Part of a small language model's weights.
Size: 2 heads of 128, MLP 3072 tanh GELU, 50.4M parameters.
MLP neurons of a small language model. Each row is named by its layer, matrix (down: output weights) and neuron, and shows model dimensions 128-255. Each number is 500 + 50 x the weight over its row's rms, rounded and kept within 0 to 999. Numbers have three digits each.
A block is one neuron, or neurons of one layer that tend to fire together. Before each block is what it responds to, as a language model described it from the Wikipedia text at the highest values.

Table separator dashes
L5.down338:573433507467540497532515534563424605560488484474522590565428575484578497589448531492489356466560603431622442438506491375611477514518550523542532493438547532466542482472520518519475494530427572428450557450449532504492548459471496432543497524586439458468531548484506534514463484477579513499464587500524510587388530445523566533519534535550446589501480469599323577517411476565508510486462
L5.down1255:499489452529553549454510480491586582476472525475616532513514502536421593586450529500507511476537476494568538521541532571425525525485689490543547434438408519499451575483445480557450532518474570490486531525441465525492531639520534447556459599504443479626521506486486585548483401379514468533429554480565515537517594512551533448555498496529456384528479463540532449507514425546506487506370
L5.down2328:442423516444490510574508511500502564486502511507494550502413417395415480535582523557504503527458592542515493530478532491521463511433497503515566442438605493578503515500440551581473482607550458549448505461549488431521462490476559505548518537422467451594563430569483454385505481506537461503544531520499565554561530506562506518542568459446541499555534500577492411588547383490500504425543
L5.down2879:521494577490477514464522603488555409499488494479462500566551384548558493521538502511432566495539503557509522470553518505494427530509510499526418455479472587531439486484543521499448557549466534517535447539451536508533485460497547455510508436517509531545429520525486566531503500444538497494581502555458528486493418571545512534354435519428589512515470472570425529566490541469489548598480

Person role or title nouns
L2.down1263:496490481479536448556478574496566511480403561506428540525525546564413472588506371473478487496481518546419439532430397434512524490486455525509465590419543492502455427471513593547528527440490504455515511604612411543481458508453447554541496544506483434592457454514489486487499532578576513529520449460499542555496504477516426454433540532545591441588491523523507611437530417492501420527470
L2.down1523:463440504497529410560409556452503486446504544532486393506564527464546531609396467485449520514462563605527517551512495518473567544499494600526484536391528442575439499509531507466474469441496550550578492533521452481526515454519459442447519559535516497539413495571462474432540517475464453480510451416487521490560459439538569478399522574459495523439456534466493594456502482467499543464503

Final token of names and objects
L11.down653:528433472566513489562489424457498481558489519453573530467456419452451506455500520485467513405494578526467508526527551429560478480506560490508479502612449482560466496469489469484526467486498543459482518534472531443474444491481494475557481512532487507526563527534516440398531483505519474479439560391606514437397504471449425495503590544592585510543545485550537490508553548536481569446489
L11.down672:588556514503572375449486508458480552422503517579545510498515449502468496452463531570532461484531580494554506470513466555516451538529439540548542461508462453441519452480453426498435423442482512521446515562503538485573558424484554619574540476439469518487548523515514540510535516529525465454497562481372523482561611473486495469449471551393443478443603505530555486496515598518516505460549
L11.down735:497548443472471515430407475546487472526484495470550577592524528470534574398422483571600511367472526526417678528417519466515497443476473453506529466486454419495495497507543386435545567525572526576461420515521657481566538385511445503484497565489458408439460514584503535511498536553388420526454427534518441556573529504434481550554516507523570509565480476481515444464494428510487513557564
L11.down1115:457464519389427497534445497394532435453524471513540501481466531513525575435511536493464461448537534533493556535449539466390477529548596537455509557548411449529443479648551489501530495480526550449478462505486482510506544571570521505551570508485473516422430526471494466456407439505414398494422522415486474493515468586432459457486545583511428428465421425435470525571506652506493535512514
L11.down1336:553530483565482447483498522523455535490463490573405550494474454565510422478436396620519472502512461515539531466486560520527471508518674454549522529548518517434479510521450620462550507418552492565563484500503506535439561441507460511447534639471517516580529523465432442435510543605475527501494512564496551566562475396480523511555469466509519527507488461494551492504490514528436526497494
L11.down2117:527452512514562511496466489494498534512533574623404522475474460481467495446510496513527500551496510511522534531536486561536482520560451572506495547540514539454469556437491446471530485469494479544517533551564420441492550493578554538588539533453491476430581537563477533411549587467551499576546437444560500498522487476566499503466555478528535465467513485430505507529408571517521587449566
L11.down2203:518514575618484508608506504475545502437545420528459654435533456507477544553449467471432507564470458475483400456525528519548542408473486600401465507527506538469549498512533474526572439547541472534508554496393579557462483494460449387464634505553523461462565451498483387427542505519489549401544620432465546526484480503482503582461498491525499511526643548430549557591486590480518497422533
L11.down2702:585442479484556509591511550523449453490562515504489513533448458571516574498474524505462443454424524471493497450512530570539483519480501509438525463571378449423442541582462521474503486558467499455524560584490500507484503481530553483543525490421469424534511513528341467478549476521482464429413575465542577536521482529576478552471440501424455546504571451596436506545529537464471481483501

Before a person's name
L11.down856:397521432388528485567526482502504543548511490365588500510513552441428509560479523476535562533551583546545446453535454443544532500440560485434511498568537439477445497435488575414630483485515457468508412506608504450514543387571503576529545483428507511595532491477495481553491518472510449523479577459527541468481517511489459471440523524583536556404639472508467502556469444535390530455412
L11.down1570:506446478484489517426508501568466445481480460478413493520567574437551463568406499454405531550529500519561477551508523505440479472483527507527483475403512560504469431498565487562479579462473573473457458523501623548572432408592487457515438504538471535504470511487440575476518425404461529507418439356445433454469457472557448473533468493497522538430463509477454529494490495459392438529540
L11.down1632:534509474489537470500483453472479517470449523426605476595408464473480474528500416520508508445430535476474493538547539582528510359474480476424495455572502499411507540454449397447496484530418440551477557534505441571494458509531530500355549570517514367561519399520494478407484468482446458522471488462450504425464569586522450613522525565521411495507468407472457550513435403505552533538517
L11.down1804:516566496475447521488529545446596564464470445456564506492528509484433431496420501501529514477499441441445550493507536420520568535485509540536442563516568490497437582411492518462487471455553447492420484420472464455539446432549569499554388429468504495389468515539533524499473552487486622505521550440509466539589556408559482518517463619521443557453480492461437482513511515510511390466550
L11.down2412:498484489465473609501469478470569443485475436475446519531471532525478503499452511459453499552518539570519476478524584441377539459472630557556501540447443569548481463508545484508485565443496557534501497524481569535468444482520562451492545597524396534599500550526465499423544497478461528514468554415478405418476465453485510496532452558434472521482473496503505511488500562441393519488544
L11.down2494:479427513587501476394518509524425520479458508539462476554504499484443508508489408515493524466540483548517514534544438493453496530439443523502448479382565582559460515525474480481482506524506481496511522435499488510437490525478471508430412443523442472501571454417501570485483502463485487547546468548548477490518499413446435447558517532442471479544518492454591495429499541407545472561430
L11.down2978:469623491454433521532431470465467560553503540491446427509456546512491474535436475506507533442462445497472477545424505475423416483472489582509462491591489634527581519542516453575479549464513517450494546487429458582481509508454466451519478434495447578483518491489539479386590524478544507417453523485489521472464494434558454430485551518472462618513484594463538472529511442508574437506530
L11.down3063:541605476444467492557505485530449543450424537579523511463488576568493473485452498473566572543454533451587552476526517598525654442528554448561532484470589462483505455525484393549451544470522561515497575456531540481521512572544540570528465515490564477605512489471548490493567525440485427481531513422494441469476521572533508528436503608431510505452526558522547510533473531480481487476459

City name endings
L2.down2336:532522496472505538561572546516489559575559528497601485534551510478501501491536507469474557575404543505536524560575415606503515598449499603529472498525509504464509529491530423505553359455455476545473387445573518526460476402572502552533504486482522521492470549525528465500517461540548503516559492561403438538461479476470549467550496440492461529474496523433515411529441528454522522578509
L2.down2686:596504465488566471562517516499512569577502467505590495497472440472548645556473486555520541503400488489494567456467412571496462544498489559514449448521561545500580422539513487526465509530462507476519508413527591501464477473492567563458484491448573518447467548496496561477543505487569451510515459510417470482498469516547480518561512450569533486531516469433418457589510558498436507537492

Before names in lists
L5.down216:559475506495468535472439525547569484390527483530447544451509526415502507578459510487456450512575580513452467508521468501399558480495494523458542535535487458532510445456383466502504487441459515456481509500524509463524522646464562545488453461490440392509476450488592417568597437605429519501503434489549501500430506443478435499501525422385491473532463441587480476557563536369477525507556
L5.down2514:508452530501541456456462487387555540536461518511540473485460498498539584495447488413544504517451436527494519457483430541447511500495516632448508479469457519519411538474535478477529478514528498612418549389470528497378453458542542524421571472505458503481571502538544446520499475492473533519517493511491489535481558539452506587509477511399443451524421562507531485537518484471505594460572
L5.down2572:508495492521526502465447568489579530448529508460486536520563414544527520547573513517399567512400529458426528491527468501477470509487543601398509555475570489563443475502580467544537516446587536508468554424547504479537558565647517541526566466553424554543522591522543473535462370501521506551467495541551524479474419486478463578583486427464475475461552453515546460560462525443521573436486
L5.down2977:486383541464503498509476461401434493559444570447556483472558544462461461508543510382562435499458404404501520524493416498395497567505494548470551512508457533540542589534452543498550444530548515523501524398592549475396526526492538578476512529494485464589488393420546544471582519475532523429493468542501630464497491415458490442476519470456431531445478582467521555523525523519468591593460

Table separator hyphens
L2.down432:437606514554491482578474416506448472524386458520598575519524485584553439550447597459545502448545442444557424462479497530503582553402525506460501526534530378433555480511528471477540486558483504566531498513442458444446537510504505460553439492496438536549529507430520406496503451509419579632465464579504541509479502553402619459438417608592530497539409602398527519560506492469514465395529
L2.down1985:472534512454437565529493478553452483526524472552520453484491484547497485488473485576511547549520539572577527544478429550505633544502525577541554489431501569487521566468536406540451455432607486509436522455502557566517430495486595520473515530530502387546525539474496474445539485544452548516406499505440495507509583484467458517515411499433514501406565466503418419505529513429591526591668

Markdown table separator dashes
L11.down106:452532536454485507417471478527505470454379481469451520580404609477474549539574411481503588502539545563497433590519425509475492405449554473578548462452520518511539493448449471542543567382465422507497515443525509578447504406501564523411411442565494517567535523553545490487479532551512409460426466452481483523512558466478549429542558441514525479435453520448577550540438475568529492509551
L11.down374:465504517581549544533446524505493487548545456458410436514552459448478486520505570369468546515514504531499585524508487557359487543414483523552499506555506418547570468533490525556523493477516458483405506546571454504540551438405438455512500387513465499416500406492493498534485569566572522537537442559452462468493449515527497475530496577536519431478509562409449439536509480517424537498573
L11.down766:443490522422452523502551486443487497497558456493492609468454502451532582464562531524509493535573513493490446544551563395497516461459456450497441481452540447564553526513479502490518507525509474567465500509642473508549565389487445444471592535378392572609502443599524389494515463485526436591567540469484501412526502589494462432445485446475594574529532444426580604415429551500448526535545
L11.down1186:506487515496516454498468458504529448519506452498524470508525504486548490496501498540476506472466507502574527434467539530571451458497550477533447458484642589474522509424520529553500499525565496482601443466454474471512511464406498511496449521420469484538477448554511498481563473473500538600502526510518464475562462501444486594398518617504528543478532532455500421525484473539524433509462
L11.down1947:538530451508446562498516495447531473541494452466412540482487617504501538562546555594454614476499589494592495481537457519517477650435545490503447535498555565536501540591421615422569501534499452442566511478506485543492535511558455455551427531541417509564530533513425468503483478431546453483554431531493496526497543529573431524504463544439500429554530400586446485566459478522524451444499
L11.down2715:503432487451554576456542528506488502552577418430551545548506498423476525531521606499521452492551508470424428540473448528538514488523453519478460447598441510470567456467530483503500532526519564498514396526450562564478476483450446508539442554494468515448496521466516576501555541579616532489572460464513464488498418548550637450515494545506461529472552458445494456510516578476503460616580
L11.down2840:512487493461485498530634477402440526554447457560479550530406439521512415624509556511547502521582545520551511515482518473472534434594555416524479471544464437505478492537539552498498545446484516528562579538522552500563597490504512453493546407547531577473418488502546418527477487565513622511569490528457408560459541457529452490488464514600459535519569591507565513432478359384538391500505
L11.down2980:491477497481466445509448449503485537564504550435586541396428469463591479496529515517495577599525517503545548495499496494510542440543373445495426375452468397564513518383579484498442473459517448447531453501490527514448466474452420447560503403516472565522492510436545561600526351466446487516473485538460505559480447484461470522517525567542410533444527534397510573571467560554449515456508

Before an upcoming adjective
L11.down54:565480425526431591492469545474513480558538498540539461545516512385458551514563475556403520548476498521507570517484437414498416515565486478522458547498436552617479579567498440501537566470538569540523451380475463421553547530456530526552524504573582544516402489534551459447577554453439485586529546527484548534452503528393520498420532515542504575545480491439472431518493488564595461516506
L11.down424:486560485523644572502438517542510570494500441561486455505539488542490474530500471457514513554482500594504500476519443535580550419494466501547504427572466537454475547425491414569446512464420392480436570522487414444441492486491435628493568502518573547480484496525480499374564562456607513475508549573497414476381508489484524485496515465488527477453420494449562518495437481408457506482509
L11.down448:548549589409514531540463475480423449479505512500479499469497530542480569515523589530469600472484536510533515536506429563519562525471523445591547579499496548495505450483533558505529496579467520457504477438528487484512470518522456428436538531569428458471586592622484433487492607418529468525505532449467452503421531630540501586492460518540361620506492434486515439476510488576446452439438
L11.down711:483507498451536500457417481501397453421469544508474541496488623501577499450457507522471444464419444579538489532497540470446528541553473527451477486440436487527516501471593573448532571577480486430475539526427545493500485493556508599520526508476598529361453649488450509565545541483501494519535533519578520486548510557464455517560518498538503568483526411504434530459509495483463560376478
L11.down734:521513434466498458419443498412520502471499497537414424580494544527460565558467500422529492503463538500431516442528527488499470535616403496522446502610513528550468526558495432533473547481568511483441439415531421467523522554447473519452533525551435541491506488519532543375539461509493493503533563475560494466405553433560484495478514507506529418562543522438578525500520339459421498473492
L11.down1783:460548380492499497568496561533432472462540489467504487443407458561554566474531606530499536472464540555510550558504511492503496525485507579482543459575415422500539463446500572486482465530412442515440467472524491448501584478501368499474474531569544478443536514543472440573473511526445573553528462432558491527486512583548457441444481546489541612495467483494489496544484505521611432453568
L11.down2686:499508525468463400511475532476488531531448494421469442596465487490512507414454445470388532463497490524485540605537528473546563496407463559509508481578441577505505543424523463484595566557562506504545515492495436505484483476471382515489502475556471503426447606434497479531633562522445520524537513515503553548587484531515449535533481587617512497483498493525468500420413436518515452485465
L11.down2788:472574477487594528483475489537521481517537410551461426563516420480534338533512525398570515536485545526518477475542503559547511427477499447475486524412626549406514519459413522510548404609441462452537580426492497498482506508450489543565516480532525550563561580479431488492518449467596501486517510598456462503463489552522532600473486494502408486501455490475524468434555567515456521422446

Person-role nouns
L5.down575:527433506488511494556477453494385516539471604464440478511404455503551516478480538489509484461461513483510505614436516547453546479585556481452491483523531535518471589468533473485467544580536402479504438450557526461471511580485550477407399427517513502505494548543489535485442467521501547482428430422440562472497548428574508455456434492496465432466525550519491513504485485508394480458519
L5.down795:533545515539550509526381591499484474529464505521497472475479496399426486488477498456447510363524566555511449475552501481484442487491506537449503551464523474558441517481455461455458527459524438512487536557535489532515591489390473498392428538568532502550388543550477498454416475487506531478473459442468538435483432491452533411480447655548463439510496415522621554413610507612466457497579
L5.down2450:546509439514516459553524477474562481585500505511447544494473514538492516445438546499496489518533455428516410513490579520455508518580576473483528484447543493448482481430539391504412569528515547538499520474544526499597569553479545451520477516517502446609471568615522461380542553512486457501462522393464529514510491467542488488461500597520468468511468479503507498543570557469417593481517
L5.down2827:473528458437509418515533544540513471498574494562485529498444466497485526459522528532461553514503546505567464556540499469485482529474491505466458482458438453547482539546616499566431566498548503486478460525480467525583516505597495454522464539599562497498469584488590483418370495564497526483407441470522477486519323444575493501494569584529485477528516572484525502574541533488451567525531

Leading number tokens
L11.down349:510497497471544506488482495583455530359607480486479503446482521453553419572564495417473484476474459444499502434474510535419531515484581506530530524533581573489537482510570515467497523516408485481498443511517535444475462439499496455466528505495483519437424641464527447377525502520514485522603483464559567542590487438460574576562544511535527404549445466455432476434470540521494519521494
L11.down623:425492545437550414460470372455529507571556549446565589491494483486544565513525498478529526485412448492529634389504547493478540553450542569546509533496548513491580488527555596529533548442547447518537531494577492453524516469464539553506527492462485443488554399479542473533535521395444521574446471465528464467564446467487561513548494424522483490513508552522495449413509485541528482409565
L11.down1540:429511567525481424459445512519556424480491480495546488528474462486483487394432413600525580513490475401472394444522537538451477521517461555489541551464461610476481531505537556472526538451430469402534497538530426529561502494414599582543512558535455449531519448466469601493596454527478445527531501503553545509435556432502481502461527474520516500463545564477437611523442428539501597460469
L11.down1631:467533639380487475504493457549556494483534507460505540474524468501506583466552463470511541458456472479465410567573504476478469520513450503551542417497557588460558453555521518473426431523518373551611519453504509389477418512513517581538447481494499473525530510552490592498518585501501480506513470355469567546475628466577451498428539518514445549409534478582497533489526481539507471452637
L11.down2266:535499476429475428494491545500420387481563542422599464527493478559513436549558457492476473428580486450502517460463596495483497530522441612508557477371527523461509443476437548583561495451451434519463540504569443456494569504490434483492523402447492571453534543432454505516535518543580491542464481495474483435471458492503524546578443529469497502573524471548507565562494590528474469450502
L11.down2500:503510578482449522441507536453532485485465464505540491513544601416490471581462480502488442545506443450416516465498441483484527518393490585494489494354479562427450534456453495481613505489497567500462532422548496508554469438439541483450440560591437513500508575498508528533577509606489540533438579515492447436446574523474589513513567407556561516463541493448448577453425570537495532522538
L11.down2570:508611486471558482559548466419530466484538420496491436548495436508576501474441497513538435459404521519501562439487505441442403537505480584647552522579428445585491502556472599504489500463454466475415557404507500562586514523519489501549551510587504546469524430517559514431504479462510504563451459437498392503428551557572523525377472486502497481506569549529547454515515470459438547479540
L11.down2910:451402545544609509409468511585562446495536534543681433454530560534495542466471528468511579471580391452537510462500569501437490555460464492440520470471525585538491477421456490520575493519417435516476532483591539443515478414509455541502477495536447425519521525499525557476561513516520520573507548484475554562531501575420557509527477418485498526463464503591566535560567525547499533376424

Quantity number tokens
L5.down205:491455497444441406411528615517441559527439511476468526487524483391570405495562459501483478410463516493446518530459476537467450571444391503467399422351487556512501534475497450455494490499422526434472508420473551476415474447558494528483446451482500459499483516451581439531504440544552591533502575433461567417495456466559485456453572545514456429528510616484550537546530383452465550505471
L5.down1719:529448547497552490420603477507537532443423474454436502562482449454551535460433450568524513513485493491479492537490387421446483544490423519545522460478436470504491477500406440508423437520562480509523607392539550523467526454442514461532468545498546497538577593551499543553498485509562601471518510387563519532559454457477490525490438475513448527515474538589520507564535483543559509568517
L5.down1861:560440541422524451454523492508533515533502546456507476540501503506560565507520517561528500519494473436452514546504556452461481459433364511525452525484534555519394536507522545514451482491464501509541555430534536503425518461433505388529467424461554445435565554596495503472485445520545554456516442551542629495576409455476520448513488432448510405506549568519524550565449496472506525513506
L5.down2978:555369627403482494469508480472470508500483449514553422491546472466515522447506519636496533543434495484471506568524553447499452500496388590575507557565561549486452558414539462467489497515491509530495543461553547518481505481417458475561484431562525474493517488592491536558481451515551465492554505502539589460520482445494510431510419503348500474435561477522536555492484475418543532471468

Quantity words and numbers
L2.down720:585505495422555522501497482574448500579514538509567499465511451442496512557481477549475473423522455468500476573532398493530474474552368500478554511554513506488497527384558516498441577542404451646504550497559499462495566522533555476502433478561518397453476412396458464492443530526495417520438589507525591579609487436528451456511379436521508475537520597546471511504438483534452539447473
L2.down1064:525495514456465530442518468471456482553470556557528482463605499452569447526456483499515497394415506466537484624528461509470556501450508515572508530511564481405505553510489455483447495512418485460467555527557492532553527451466534442519453403431473479461431505535487499470453477572518487462525552547520557526530467635500519442516410522489503565485562556606469433561432588545438531459493

Slot before counterpart entity
L2.down230:501551536530467540515574467481535513502506540522542427551470516501501508522512543513535485505537438437577476518496476511500585385502509525535487362549534476410673414442469527417396531538543555465490507469469457512466451503478451469539442488527530488454519464473432432468432568556506416553555530486524472413430507535483491454463512527557475514484465580561519447520411533486456473538565
L2.down2391:431566535503432570506456528472487432554452492533553470490439477417527423522414483460544542536472417455510367572564520538602504436475472475451575476486533634462554539505488485487431499493568494489533475534483545448448443417497399532513436599521520503516414532519517440450525613599527490536508611519534413488476512535502501492427541491513513565500536537598566465490523520512477582524548

Pre-verb auxiliaries and adverbs
L2.down389:495508431383513523529503450396543500662500474465461437520464428514471478528466520498529578433479549476455444556542519536425501533461516589480466539500477471498492542485510579534508511461507584514566463450364453503531495506497415466429490560557459411484492487552552493532559520515525505476559479452557449439494485540539506508537442485553472602471549427480471515443516539449480498400427
L2.down1632:452577412485464481565498387502585518510536529533572621531503486567508404516416526569552496501492479475467515455530436500427425494495493618483590528530479433440478602563469394544504512461499565473526484492457522486507501553548475519444463497430423469514538473455513541509525537513520467507584467554527557443514467430606526466446470561470529554460537519507537596450462508489578585495481

Before club or institution names
L11.down258:524445509537560461479536519456466517456468533425491449419527397561455471452450511492533580487424401527565497493438467543498569497461541543393425572533394513538505533559451448539430501578552454454552490496529537503494515516523429475518495574522528474497468452491463495494465499611507519550496465534474527447603469537516568464518404490502544504455471502458499429514448515496584527493522
L11.down701:538516493549501501503577458541543525447424524530578516378552501612442490539530425500526565477375518478465486584543479505498357551453538532493512496510524434496459456468511559490502476428541515477526477439456496458450515584499466562449460526480473534607484436485443397483512423480504473467475483528473483508455518432455495505495471567587529426494574486406506628536487512493516474453474
L11.down1231:479572444497473474519598515581502492504584581476505569494487496567439525497458583529543448536450560576519554490452460479530552516502481511440521486514508499505490558493476443414429390482431422458514529441499518549447448545450473460480537490547586490506529490454559531519517469523381515481519511503541525527504540538453492502535424551560499483429468366503474520531504536342635537489511
L11.down1316:520503514559421457522538546514518496561459526469472493437432565505515461462571479520522440482408570512436471562449487572540456435506460541423450484467526571582506560547495447419511543576454500481555546597579518542587434464529515477444519491496524442494420453448517647567483492569483553477524478484544591545620586487549485484435506617547568586497536432519434466518489466552586469448596
L11.down1445:522614573510504496506563469582543546538450539363411535391536487660510454501504504544671543516426451545519507519449644508471480508509567419509469527624522548495443514504527362413539560479462447471551439571520551452504479511490497477580516577467433511474468539402559490524503440545465553537522489515441519495449549498441483525475477519578499463437535549517477493436446553489463471477541
L11.down2555:444470558577555489492531551575543510495450575416514492395493458510416588498428477486543520563433531493490471455515522542476525433394540547435509430521553591480482442484534490445409501491502426530506463543584528548461465483462450559455560516369501524523490500401582582486431429597482526495448575484517530445544471554530511520516578449527573399478476439580545401595453497610618490532458
L11.down2799:540550419510458538566537531463488503474498448488518504480521426519540428528521465612532502603537447493576579568506572492547424508489503497511541520478460496491549557516519465515486551513458457443573585448485469471573371498518506494525580456526455449510477476449463491534470447539456467445519540454509462479530500554413496510506502564502495497460452499422360559593513439532487397465579
L11.down2839:429527493540485544521468463540575534398545515492492472467549526565514491502427403472430632476424418451503488516524516473522499481515535515508444540488585413511515488469536462543458473454520431455549638522502521472495527487455516498469485517506550499467465463442554517465495407557464451522525450542484504597474484581505529454464565475586509474460508516474504486399562562449437629534619

Comparative degree words
L5.down288:567503407508470580475529514487479494422455497438529433537512492404458532403471390452540462500485505479463504477512464480457468475451557481573438416502442518444499465514466476359569445413543496502520496544534531544494557532500494568399480520403479437443562491520535521605555443480521441596436453442437506489547488503533482480508535472439502489505478566604546439517597544508567449508488
L5.down1236:501395534451429390483454476520488499511479515442506442533426467479568507508428499558483556467379603474481497530481507468468549526464462458542530447483496471574432527485544563543566541448551543561495450471552589482465521477491493465548498529459382537488547506427548538649570471500496589521434548556662568578490420543522444502540494494423455563486604509552496523472553489536461441466415
L5.down1858:594500499441410511452509480509402491540504401510535415530457531518638523431465461587580437446434516498462484547519569604481411484502513443529411503467525541582478519519442532471430497475476501533474505410519526516430614517441516532465501490510473491577567546458464660428472585478546537501512517495594580518454449549533482464550520454434570451488450498476548536560545388386517482453391
L5.down1903:638427585478474581558540468484555457520463452478620469550470477500481473527492526569519417548491514529555468550533542587444471546386528487563407421447462537481479520567500510507580463530494404625511406484477515481559561449537498488506500570465582405560554512487479441393518485403464485502487487563472558499481512496445486547464500562526469432453438537519529475506475439491590473509543

Proper name endings
L5.down149:577423533497544447509554562426408418583520633478408493464432493439465484559529487492488539393472441471470539567523470458476560522515519533479456550595560549544480511591485500442480473516503538506459500433509517449520485569542558486437458531531395436424548543559543485492514405599471517464583515476605580452521454377538420467580579420444530476473458590531517491445543510536532486558480
L5.down640:574418543464505518439481556464501537625499610478508558498480602463459509474483556474506393445425506473464478530491461637510569550501425530408469532419381466444479462561540399529554440474535505550419507505483566496489534526528499530523508525465518443457538440540445559452428448503553431464468515505546488435521451457518404512573679442501521420588470506476541548530482584498567489484495
L5.down2238:501525641491471482502475597478470578481430490522523450508445577470454513603522509483502539463441536515509528560489428514446463510516416595425389503493457507523555495457549483547466451512513518467508469471495497502570470496510525514429532491566551495435588463541589510409378497532484516514549414455512526432476400503540474509529515475487541454462509495525475481527448494451546495518450
L5.down2976:532475581516541559581518569509576444480489512514423475496519496462519490586546498498505484394451539497399561542530484490566519458502469588520542517437441452457582442517503412560505510392397454578568504512602489529486461481487495444430515497478481544460564563453453406458451480501459457454511397486483477452524456580535477561446504503482481561463508501548535467453542535567476504516580